Part of a small language model's weights: 22143 steps.
MLP neurons of a small language model. Each row is named by its layer, matrix (down: output weights) and neuron, and shows model dimensions 384-575. Each number is 128 + 32 x the weight over its row's rms, rounded and kept within 0 to 255. Numbers have three digits each. A neuron's up and down rows have the sign that makes its largest values positive.
A block is one neuron, or neurons of one layer that tend to fire together. After each block is what it responds to, as a language model described it from the Wikipedia text at the highest values.

L6.down7:112097125119136126111100098127140114117156120149138148102086135118101122132088145122100081138099092095136156141152147110120134109104086111056167176140113147178117135129044124148085164171169105140119148123137126112108135147138215170114123113232133186126108147094161132065150089103073170159160089095143110144104119143127103164165162095108103112136091122120134122127141087162045087058115117104112135125137138148075112107131168141132120074133153123131086142140127159170100143123107116117119075073121106131083149136164135189199089162129143160095061117086125124119123191198153132152
L6.down72:177176092143177155158122143141218119112123138151168108107149119154094166175136135137140090134119133206074170144096105059173125141150129168118150132139119181108066159149129068120071095164128060140145075110132151155126150199143156099081118141099144177179137149180107151132168129143144133153125110141084134160107181142128100084142061124145147095149126127175129068115067199122120172158093125083152141130125149079139115155127080126145162117139129151112113150108105098126057086139095149124146218175153056171056126171134171173098096068090133080139124199125136139146136098151159106118
L6.down579:142098145170116117146094135151095145141146127124156149202111147108109187153138096172103121117109096127084193106089129143092118095163106150097138109131160069127127167179039118100137187128145103123122137148057086147079140147092160128161171152174143217090173166106191151099131093120190110094203130096150079068139097152123126101131190106065156117132097108112184137152167163075108102064184117137106128114164134113134134141138173166074083129139142103148129142176094107148105097187179164090173130183139123102129146142134127183156172128140211146140166133143123101165111150156151118159
L6.down694:132138149098127145166074164139199137093147107154169154141129145118135144114076146156167117148145098103177126121154148068074141123095115103149108143131133071131139112148078121107118100167111141110117197145111137148141163097134086140132182135085101161110091079185158161108152144119078094104101139067126102154100137180147094124161190124092123126105095115132142094103092128122114116155067152183113142150176163093146169094102117071137108130098085149114158118179090097086118119174101143079105154198176163161136209141129105110138126099118172182125125128116038093167089104160127161114
L6.down894:091153126113161122108136105157112143118206098134116168147120143121101137067136129135074167106157139120192134074115146150123078100102136120115113134093086115098122137132056146094076190143186200132157192112136094109150143130105185164152109136157075180193098102117126119095190172083106166160171103146174093082135199138119098124095162066196149084128106120126128106142142157153088114163170131148143113076115114087101181138135172131114134157156110122157141132158133069114087116162117092103083100205120155084112081104118163150087089150141164174140062161097061138135113144165140113080
L6.down1027:074142132120134108148171062186110123117154127142119112117135124097194121133164114161123147145121175105129122070126138143112181113114148091107138094132087152119071134186072211102112102205110081061156124084168100148157084154138120129138110139095122111215128100095164143123130114112122135085126158081112137175156128110034173089116122093111111101146096177149146134112124204094077103156111151142125140154103108124116079169090081115130149167141090094166094106078106091126179182075139164098155129129105154189163172171092112109173135139112127196119086096160163137130106115165164126093
L6.down1277:113139114144179147084154102186149190149088102118130157123148150122125104141135097074110107118084121207149150123107110172121145140112208140160115072119147170116134119132126171164126082156115152085131104089137154146069132128093112130143093113117143083100161094147153100172097126101095087130104101091103160233144156129114122087141152122153128116102090122145084164069131125113164158160138083108159183177143131175121188117173147110183152147139096141125158108148150101168151108171153105138127130184160162169114207145164139171098135139061081106123121175118122155137131137149145106119
L6.down1459:093128098176196143171110131089099141111153133151104118154098157098187157151119103131106088146142127102103122115145070103087177083070163168166116203132130174159119069131151123133157136164092107152123145179105125100094142111092107124168119199092127138079142152177182190165120122116145103110142126138119157127162097097108167151151156057135118131133133142192098149112126146061084113127094159116109130163098123115083167167135138184129121124153058085161093094172162127136124080156147088088160051185141130144181158140154150122130132098166152090170116092097119103127150109127093092111
Responds to: Opening quote marks or a verb's first word-piece where a predicate is due, after to, would, may, he or that (to "embarrass, he sw|ept, topical meetings diss|eminate).

L6.down49:055105131084085145101148164062176168165146148155149158147119149112135091122170153111068093125140082146120132162094161152091098135155124138151090109128082146098121139089122241165099174113163133113103134105138110130206153175068153179095117142168113160160114134153145151192149144157130042111123147130103147101140136153147131101159161103149083095132160210146109117166187131160111147174155172099076099077174133124053132176093146038207141178138136093111160170113149124149146096107122154094111171115159159163085093149147074124162172098139174156166065105099126168125118150132130132098
L6.down53:103182091111093157150149093132146122156113132117093107135053138209092164160153133077122154140144101188131143123126106150083090155171136162046162071165102162134152120121149091188139118084106129116150119115121146116195110160071158047117146146083143160112119160155172087115126128116111107101153118142141163164090139113147182106124143105098081092111158126122045220096101214126116110166160104084152119195164156162153104126163140142170154104139130114114129100129104169135047102098165131191069153100197155120101160122079144104112111162117110081133126138194185083121210086122103152088
L6.down91:152128162156122170175107122153160111061126111187123176070121213096127137163126142099170071142102121101183114143088132157120178130158132141087081133097085132155143143150110155096115133092090110149138133134104109177078124120185128134137146119162145186128145204130128112118109150081138209141148121104129097100124158166098094081112132122178120078216149115131150123203160128121117186178109147017164151122104104078174155085200127084035154090176114120092090161127099112157167132144109094134104115158116092133093148077198094127099107160085191109174128104121138171101107137072212149076
L6.down94:121146141133100143097139123204101099125137067122105092106124095113114147153141098103117143129120188078067137174146147113122206124140165138119111176091109139146094120124161114107145144084158094136119125117098149127159121132130068177079098099169126162146130123143124132151051126127071181109136118192121178147136143114137132153142137142070118178094114206075123178174156155105122105128130161048122131091132117134128090129159133090142086112115070147124070113080123142099147135109066168078091143120108134132159104137167121115090120172158153074153156096155055129089109153125181084119
L6.down404:121183150137128075182114159196099148124167176133179145153113159158103136125082143118090150090146121098120102154153130075156107111118094121148158219154133158107124154158147112116134034107133113145098087100159139086141147107089158171142136112099125148173121136131096137106037106163151132143111083057201173133066098130142113119141121110164125152140120154119125061114089130122107118086152100095129132116104128107173099097128111155153118136122126107139167132179089126103131105165097127108134123082058159157167102151101108108100112170193098090111177132106163056144167131131106083152
L6.down794:118109114136120132110114154146103138101122067112136120139132119154139092100119125143165129122145175157087123113129107163153091097114183120137118158137110120164130135127133108142114136143088189093110105129141158135142132123128145156126113142170192159178160109107131186158063112128132150119077099093173142112120148105165100094167105150015099151105096180133118159152060160112153128096104161154178052186157113157101137146069132162142144101126158155121135129232132172084123118118146212107185141109168143137157129203133171108159141117076080157089187132134130098165144155136126130145
L6.down1391:127120182128095124103136155174163174059147111110183148079110129143160195136130145085177121130100129144086077152090154126168111129144139076116133124113079127138150146154171126096172163178151100064144120169133146111098160109094122126073145157100138165179131186171160113133113160090133178099150115159142145143128130105095085130126149092136140152196135133073081091154095110088155123114155161080149104080122105091124172081106106136094143159154153077065137085091083126127174123182164177100110096156150130106128119154166149106123088174129156110139150084083161130190116161128140049151
L6.down1461:157145137108066156138132131119171142070150158168125164102175123093121123084100128098120102146105138117160113129124115127131154105136148133070073136174140132140102159158132066156079099125121112073088154192141146100172102179146085186109170070149082119138100099156156107176132161133088057147087079111157108127105114128185187152162093107113106103092110142163134181111171119193105206147185144164083108126122121119068075136121097151150088153161157145131100119134141086100097166202103121116123153110136150154071168151149142121168148168139132140099143119149130165131136105065168133154
Responds to: The first word of a noun phrase, usually after a preposition, often a qualifier (Roman, public, state) or the space/day number before a date.

L4.down533:179182167104138120114131106093091106117112150099194126201146172129101119119143113229100065132067084105140161121187160097122123162085114160040176113130111135113146186143151140103158087140164087163161139122114084197211133100154130161101143059164166149150122118158174124117146083063132116148113139150088154147137109122117110129094153124085081156121125153091095194133147138095161175144117129133165162085104142152113132137095111107177122081104104153169187130116088119153081158060126082108109116152169167130082194093101085081084160158062124130113165137185066143181166183159117111101
Responds to: A lone space token right before the day number or year in dates, usually after a month name, "on", or "born", as in July 28, On 9 December, February 1968.

L4.down1437:108164122149151161037165124158165059122168065119178103115099106169121107087131119083135099122128107097137131142154136163085161114070120101087076128085121116110119128113122170098095095139148147085140027081135161146117089167044141111185121124175163110146201126130143080115093201090186081135099113108184220176097173125166145142115113160124185165147132112144098108144112121123142165102130100140141098112137087173122118153129125122119117097149100145143095103144100105170063098157122124125123151184129063143109137138099137172070126084128191154170156133163147127155192081188147100122
Responds to: Opening quotation marks and parentheses placed mid-sentence before a quoted phrase, gloss or aside, as in wanted to "embarrass, Infrastruktura (infrastructure, known as 'Mecca'.